MLP neurons of a small language model. Each row is named by its layer, matrix (gate and up: input weights) and neuron, and shows model dimensions 32-95. Each number is 128 + 32 x the weight over its row's rms, rounded and kept within 0 to 255. A neuron's up and down rows have the sign that makes its largest values positive.
A block is one neuron, or neurons of one layer that tend to fire together. After each block is what it responds to, as a language model described it from the Wikipedia text at the highest values.

L3.gate65 [117 137 121 119 134 115 145  86 124 106 110 119 154 135 117 127 104 117 168 125 157 113 138 157 108 117 179 161  72 137 112 147 151 159 114 185 147  74 164 119 167 120 127 132 192 100 120  74 108 146  57 104 107 169  98  96 148  98 130 106 104 178 151 163]
L3.up65 [131 151 117 111  58 118 120 143 176 134 121 118 103 101 104 130 162 125 116 135 133 108 139  97 116 152 157 167  95 146 176 165 106  81 116 159 124 143 149 117 117 114 159 113 178 152 136  84  91 121 132 138 181 146  85 119 140 137  94 133 162 156 162 107]
L3.gate67 [140 148 176 114 143 149 132 111 170 106  61 196 108 139 137  66 181  68 126 103 163  71 121 101 103 114 125 114  73  69 153 116 136 172 166 119  75 147 117  88 146 111 133 103 164 105 132 120  22 133 118 110 171 160  83 120 159  98 143 132 217 176 156 151]
L3.up67 [160 132 103  75 172 104 160 167 107  59 104 116  98 134  92 100 153 150 148  99 180  99 156 121  57 143 191 140 149 130  69 111 156 140  95 105  92 166 112 112 146 115 133 146 181  89 115 122 130 148  59 101 118 177 104 154 127 123 157 117 127 189 128 171]
L3.gate160 [144 141 126 158 107 134  92 106 117 135 141 122  88 173 183 127 139 168 112 152 132 113 182 142  70 128 106 169 177  88 105  90 126  94 158 100 160  77 126  65 141 140 186 117  87 132 105 158 137 142 128 124 140 180  92 113 151  71 124  97 134 155 121 151]
L3.up160 [136 147 114  57  86 137 123 124 143 125 122 172 148  96 141 156 127 119 162 170 156 109  80 137 138 141 100 156 134 143 135  86 120 102 147 142  63 133 131 135 143 149  77 119 162 142 122 104 150 134 146 118 109 155 139 130 171  85 114 131 194  87  81 144]
L3.gate263 [141 187 134  83  96 135 153  74 129  88 123 159  78 135  53 164 119 114 114 171 130 108  93 200  99 117 125 124  88 115 146 125 175  75 147 133 150 148 109 149  79 127 145 128 136  49 125  85 142 143  91 173 138 163 122 140 137  50  99 118 164 105 125 143]
L3.up263 [145 183 108  55 147 109  98  76 115 108 137 166  99 131 125 160 127  74 116 178 126  86 108 160  92 173 133  80  83  99 162 127 138 109 143 124  97 121 102 133 131 111 132 104  75  66  88 123 100 161  68 165 128 103  89  79 165  71 136 103 145 195  99 138]
L3.gate271 [ 77 193 149 108  77 120 115  88 197  97 148  87 162 125  60  96 110 162  90 116 116 149  86 127 139 118 134 220 142 185 104 121 173 103 160 137 121 132 102  93  95 149 134 176 105 144 117 121 117 125 171 136  97 149 109 133 113  91 136 144 128 168 123 156]
L3.up271 [ 59 125 171 105 158 129 105  93 170 142 159 131 164 126 119 116 173 156 135 112 174 101 129 124  95 108  70 125 163 137 108  98 144 140 126 216 167  88 152 108 106 111 125  55 121 131  85  97 164 133  81 152 117 141 146 156 169  94 128  98 125 125 149 131]
L3.gate347 [122 123  99  70 128 114 178 151 144 140 147 200 106 134 120 155 173 127 117 126 143 143 121 129 117 131  66 123 128 157 130  84 150 136 112 191 172 147 168 102  89 148 111  99 121 128 120  76  89 101  96 153  67 148 118 121 194  67 115 126  98 160 117 131]
L3.up347 [111 167 145  63 133 137 123  81  77  96 126 138 212 144 148 113 116 129 114 146  96  50 128 205  74 116 105 151 139 204 111 103 135 105 167 148 128 171 164 124 115 104 147 117 101 118  76 106  95 114 115 119 118 121 123 150 179 141 112  80 180 146 138 146]
L3.gate483 [133 125  93  84 108  40 144  78 134 105 167 126 132 189 127 162 117  94 109 128 130 162 111 220 108 121 119  96 119 118 160  86 109 156 128 139 121 170 113 143 144 133 147 123 140 126 121 138  69 127 105 139  98 120 106 112 114 137  95 111 123 173 137 177]
L3.up483 [174 132  57 125 112 147 123 141 207  91 119 178 174 171 157 142 221 115 146 142 113  93 187  63 107 130 105 126 162 119 138 151 100 145  92 130 134 126 139  91 179  54 121 165 145 150 178 118 100 153 179  96 104 122 100 114  91 187 115 114 135 139  70 148]
L3.gate504 [145 133 169  96 118 105 104  94 104 116  96 116 132 135 196 160 122 128 124  99 182 167 100 165  98 106 151 151  89 109 201 195 167 106 126 161 109  81 157 102 154 112  95 141 147  79  65 148 166  82  94 141 139 149 120 135  62  65 171 125 115 133 170 167]
L3.up504 [107 142 150  98 172 120 113 111 123 117  93 148 111  99 126 142 133 144 134 121 139 162 127  34  82 121 115 145 107 144 143 129 135  72  86 134  73 134 182 107 154 137 115 130  77 135 138 108 145 117 135 132 166 166 100 121 161  59 125 153 151 131 185 152]
Word-piece continuations. Second half of split tokens: year last digits after 19/20/18 (19|96, 20|05), and mid-character CJK/Korean byte pieces in names.

L2.gate55 [139 115 132 107 132 154 116 153 111 153 148 110 177  99 168 113 144 115 112 175 140 127 176 109 105 156  91 113 126 184 108 153 116 162 132 191 126 138 170 113  83 129 123  66  82 107 102  79 123  81 144 113  96 205  81  63  96 100 132 116 159 132 152 112]
L2.up55 [120  85  62  89 158 110 148 140 158  59 118 136 137 100 163  98 145  46 139 119 124 147  93 134  70 116 133 122 118  81 140 142  96  73 114 135 134 148 125 151 136 173 111 138 121 144  82 110 123 143 124 142 132  68 131 110 144 128 119 182 154 161 166 181]
L2.gate224 [126 172 115 102  99 107 114 114 130 171 127 162 155  77 110 133 212  56 123 129 158 240 101  88 121 132 132 137 176  89 174 129 126  98 130 139 128  83 106 139  89 132 123 178 148 105 124 119 124 105 103 170  81 128 136 185 107 109 129 166  69 151  94 113]
L2.up224 [142 190 154 128 114 104 149 184 145 143 173  94 123  64 158  93 149 146 152 123  98 160 176 161 161 169  58  85  74 145 151 108  90  69 131 161 157 172 147 103 102 122 137 136 122 107 104 124  86  13 107 145 130  60 107 108 140  96 101 107 133 165 160 101]
L2.gate225 [106 107 127 142 156 130 135 122 191 186 157  88  46 107 129 123 191 132 117 170 140 157 184  64 121 134 141  86 146 165  95 116 100 100 165 181 144 166 123  91  71 132 154 194 147 170 140 108 128  84  70 162 197 106 164 125 107 124 100 111 104 187 217 106]
L2.up225 [128 130 104 118  86 109 102 120  98 103 160 165 127 103 142 131 159 115  85 121 149 156 133 147  92 105 122 144 149 112 162  88 123 161 157 172 102 139 114 157 107  40 124 107  85 101 113 136 101 110 166 140 126 107 122 151 168 121 141 139 188  86  77 143]
L2.gate234 [155 144  92  83 112 102 130 132 151 118 149 143  81 136 159 116 201 101  96 152 117 147 152 158 130 158  61 128 164 112  93  99 147 133 174 134 120 134 111  86 174 144 135 124 117  81 101 150  69 105 151  81  91 134 153 121 111 148 109  72 161 115 144 132]
L2.up234 [122 116 165  65 161 120 109 100 171 104 186  87 128 151 174 165 144 189  58  78 142  84 100  89 142 170  91  99  81 112 172  93 151 130  86 137 158 140  67 129 134 158  78 101 111 130 130 164  74  84 119 107  89 147 138 111  98 155  88 140 155 153 120 162]
L2.gate268 [100 144 120  67 158  62 163 182 122 170 138 155 142  70 106 119 141  94 118 176  93 197  84 155 115 119  77 107 123 155 116 153 111 123 146 137 164  86 129 128 144  85 159 197 113  89  79 126 136 135  90 152 100 112 245 136 157 164 117 124 119  90 127  89]
L2.up268 [ 75  94  79 122  91  97 112 133 101 121 123 108 203 117 163 103 122 141 107 155 157 154 100 100 144  91 161 113 159 148 124 143 118  71 160  72  99  96 170 140 152 124 131 100 138 109 104 154 177 162 104 141 132 121  94 154  78 210 155 154 116 138 165 168]
L2.gate348 [119 123  84 103 108 135 135 127 147 112 115 153  68  70 180  93 198 104 175 138 149 134 172 113  76 120 107 110 136 150 109 105 116 107 212 125 149 169  87  65 106 147 158 104 103 104 114 112  67  96 103  85 113 152 139 125 169 101 112  61 114  74 106 108]
L2.up348 [ 97 136 145 146 136 113 108 171 165 151 150 165 144 104 104 141 188 160 125 151 124 159 175 118 125  87 106 101 102  89  89 104 126 113 116 146 131  99  56  91 137 104 136 152 117 118 146 132  62  97 144 124 158 140 167 111  94 137 102 115 185  69 127 137]
L2.gate437 [175 117  74 134 112  97 130 168  76  86 127 123 111  74 167 133 130  77 156 157 194 168 107 109 104 140 114 100 138 130  79 180  89 107 177 107 102 170 100  92  82  62 164 168 109 120 121 110 134 108 129 161 142 181 156 144 101 126 103 128 154  68 168 149]
L2.up437 [107  46 141  93 192 166  77 108  89 155 156 120 126 167 157  77 164 118 155  66 119  89 134 136 141  70 128 170 108  74  90 115  49 161  85 109  98 120 110 113 161 125 161 115 151 148 152 107 131 134 144 117 132  71 114 155 138 120  96  98 152 170 189 105]
L2.gate467 [112  82 125  96 109  71 139  94  94 156 186 127 162 123 239 172 134  95 140 191  70  85 125 129 181 106 132 118 104  86 139  96  87  90 101 162 124 147 112 124  96 113 159 128 129 155  60 127 162 125 183 106 125 113 150 121 178 141 116 132 102 120 164  97]
L2.up467 [ 97  64 161  97 131 156 137 124 121 169 134 145 181 126  91 140 130 132 154 113 166 113 119 138 137  78 147 157 143  95  67 121  98 188 138 163 146 101 147 147 118 173 154  99 143 158  70 110  97 166 152 155  80 133  97 112 172  92 158 120 126 140 159 154]
Numeral endings, sp-word pieces. Table delimiters, spaces, units or brackets right after numbers (+3.6 |, 20.99 m, 6–2, ), plus second pieces of split words like sp‑end, sp‑an, Lev‑ant.

L3.gate35 [ 97 104 148 147 104 167 140 138 137 192 171  83  82 152 160  80 135 100  92 125 178 127 131 119 130 126 145 140  96 147 132 117 154 184  75 102 124 146  46 154 114 110 129 146 146 133 141 157 132 165  81 152  91  73 154 117  73 143 154 118 112 174  33 143]
L3.up35 [ 96 168 133 106 162 109 149 100 141  91 116 129  77 102  95 138  97 166 111 125 151 132 102 144  81 147 122 117 102 129  72 111 102 170 152 110 128 124 158 152 129 146 129 122 110 105 127 130  80 193 145  86 138  84  65 161 166 124 128  84  95 101 166 150]
L3.gate140 [ 83 124 157 116 135 130 133 105 152 139 167  77 183 192 132 179 103 122  70 145  93 130 179  76 120 144 141  85 124  84  89  68 135 120  98 147 135 137 124 154 176 166 144  65 167 164 184 113 202 139 112 190  81  63  52 164  97 139  89 117  88 130 137 158]
L3.up140 [178 116 156 109  96 119 153 120 141 141 159  88 190 143 136 112 112 126  87 137 147 220 125 146 157 144 103 111 155 103  70 109  67 105 138 153 116  79 142  73 134 158 152  59  99 130 140  93 143  87 175 134 144  92 129 111  79 127 173  72 135 147 149 157]
L3.gate265 [ 95 105 123  97 127 131 112 101 126 151 169 110  82  71 115 171 103 204 122 113 136 163 165 113 135 177 105 145 147  60 124  96 165 156 125 157  93 152 133 136 151 128 130 106 126 123 104 129 110 148 115 109 112  42 149 124  88 172  64 145 116 130 135 129]
L3.up265 [136 104  99 138 113 114  82  91 108 112 154 130  96 141 144 149 130 157 135  91 130 160 113 113 187 130 200  91 104  98 122 104 144 110  83  90 122 119 185 140  97 126 131 120 104  97 164 158 153 128 123 154  90  86 118 138  67 158 109 154  91 101  67 112]
L3.gate307 [ 98 108 105 149 142 140 154 123  93 144 162 161  88 159  86  83 145  61 154 118 119 131  87 124 165 133 112 126 143 117 140 120 121 183 167 172 141 128 111 141 154 125 204 165 150  87  93 104 116 134 136 103 157  92 123 149 102 112 127 141 166 158 149 139]
L3.up307 [103  77 172 138 130 145 114 114 109 100 150 123 193 125 141 146 145 112  89 162 137 122 109 138 149 103 135 101 146  73 120 136 116 130  66 185 179  91 143 145 139 119 153 127 156 128 120 140  79 101  87 151 125  98 141 154 179 109 125 167 137 185 138 134]
L3.gate356 [ 80 139  98  99 114 159 163 131 125  97 140 194 123 171  95 130 142 106 135 122 136 139 129  94  88  92 191  82  72  95 129 162 135 107 176 140  80 116 112 141 212 125 170 155 155  89 170 135  65 108 105 118 155 109  74 163 144  83 156 120 107 160 121 126]
L3.up356 [150 165 126 101 127 110 137  85 147  96 131 134 146  82 117  55 184 129 138 117 106 173 107 100  59 107  69 100 122  73 151 100 134 121  91 136 140 100 105  89 136 135 127 132 135 120  70 139  91 163  46 138 158  94 123  96 115 118 107 104 123 115 117 127]
L3.gate366 [114 114 143 115 141 149  88  94 158  51 172 207  69  96 106 179 113 106 177 118 124 126 139 137 129 117 122 153  56 114  84 118 154 141 145 159 166 130  64 155 152 128 149 118 135  86  80  93 106 161 166  84 136  95 141 119  87  66 137 168 147 129 173  85]
L3.up366 [165 114 186 137 130  94 118  95 119 145 186 145 142 124 123 166 183  98  89 169 101 161 119 132 126 107 146  79 101  93  59 139  71 127 118 123  92  79 105 151 153 104  98 183 191 154 146  98 188 112 103 128 132  81 171 138 152  88 172 132 126 195 152  89]
L3.gate368 [ 68 119 161  87 137 129 155 141 117  97 115 124 126 164  95 133 104 103  98  97 130 158 102 155 130 145 176 120 145 112 119 113 153 106 116 142 137 191  85 138 131 132 158  94  89 140 129 164 119 122 112 158 153  97 116  95  90 129 154 118  88 200  70 118]
L3.up368 [146 142 147 130 142 101 113 138 172 105 155 198  96 141 165 128 153 103 135 144 142 149 106 104 103 157 119 151 167 122  67 140 145 103  99 105 124 181  83 113 123  90 134 116 174  47  75  97  77 162 182 117 155 153 144 163 124 113 139 150 123 117 174 134]
L3.gate449 [165 117 145 158  77 160 122 129 132 162 156  99  93  93 157 170 145 194 172 122 143 145 104 133 182 150  92 138 134 136 111 129 140 153 140 178 136 134  90 153 123 161 172 129 135 131 163  93  76 152 168 122 111 122 182 167  62 134  83 127  94 116 162  94]
L3.up449 [179 106 125 184 116 175 164 126 113 129 149 113 146 136 123 149 143 174  98  75 106 132 101 156 148 144 143 111 122 130 141  93 148 130  96  96 100 132 113  76  69 143  93 114 109 155 215  95  89  75 134  97 159 115 151 161  39 167  54 203  81 135 138 171]
Table row-end delimiter. The closing pipe plus line break ending each row of Wikipedia markdown tables, e.g. results, election tallies, lists of sites or winners.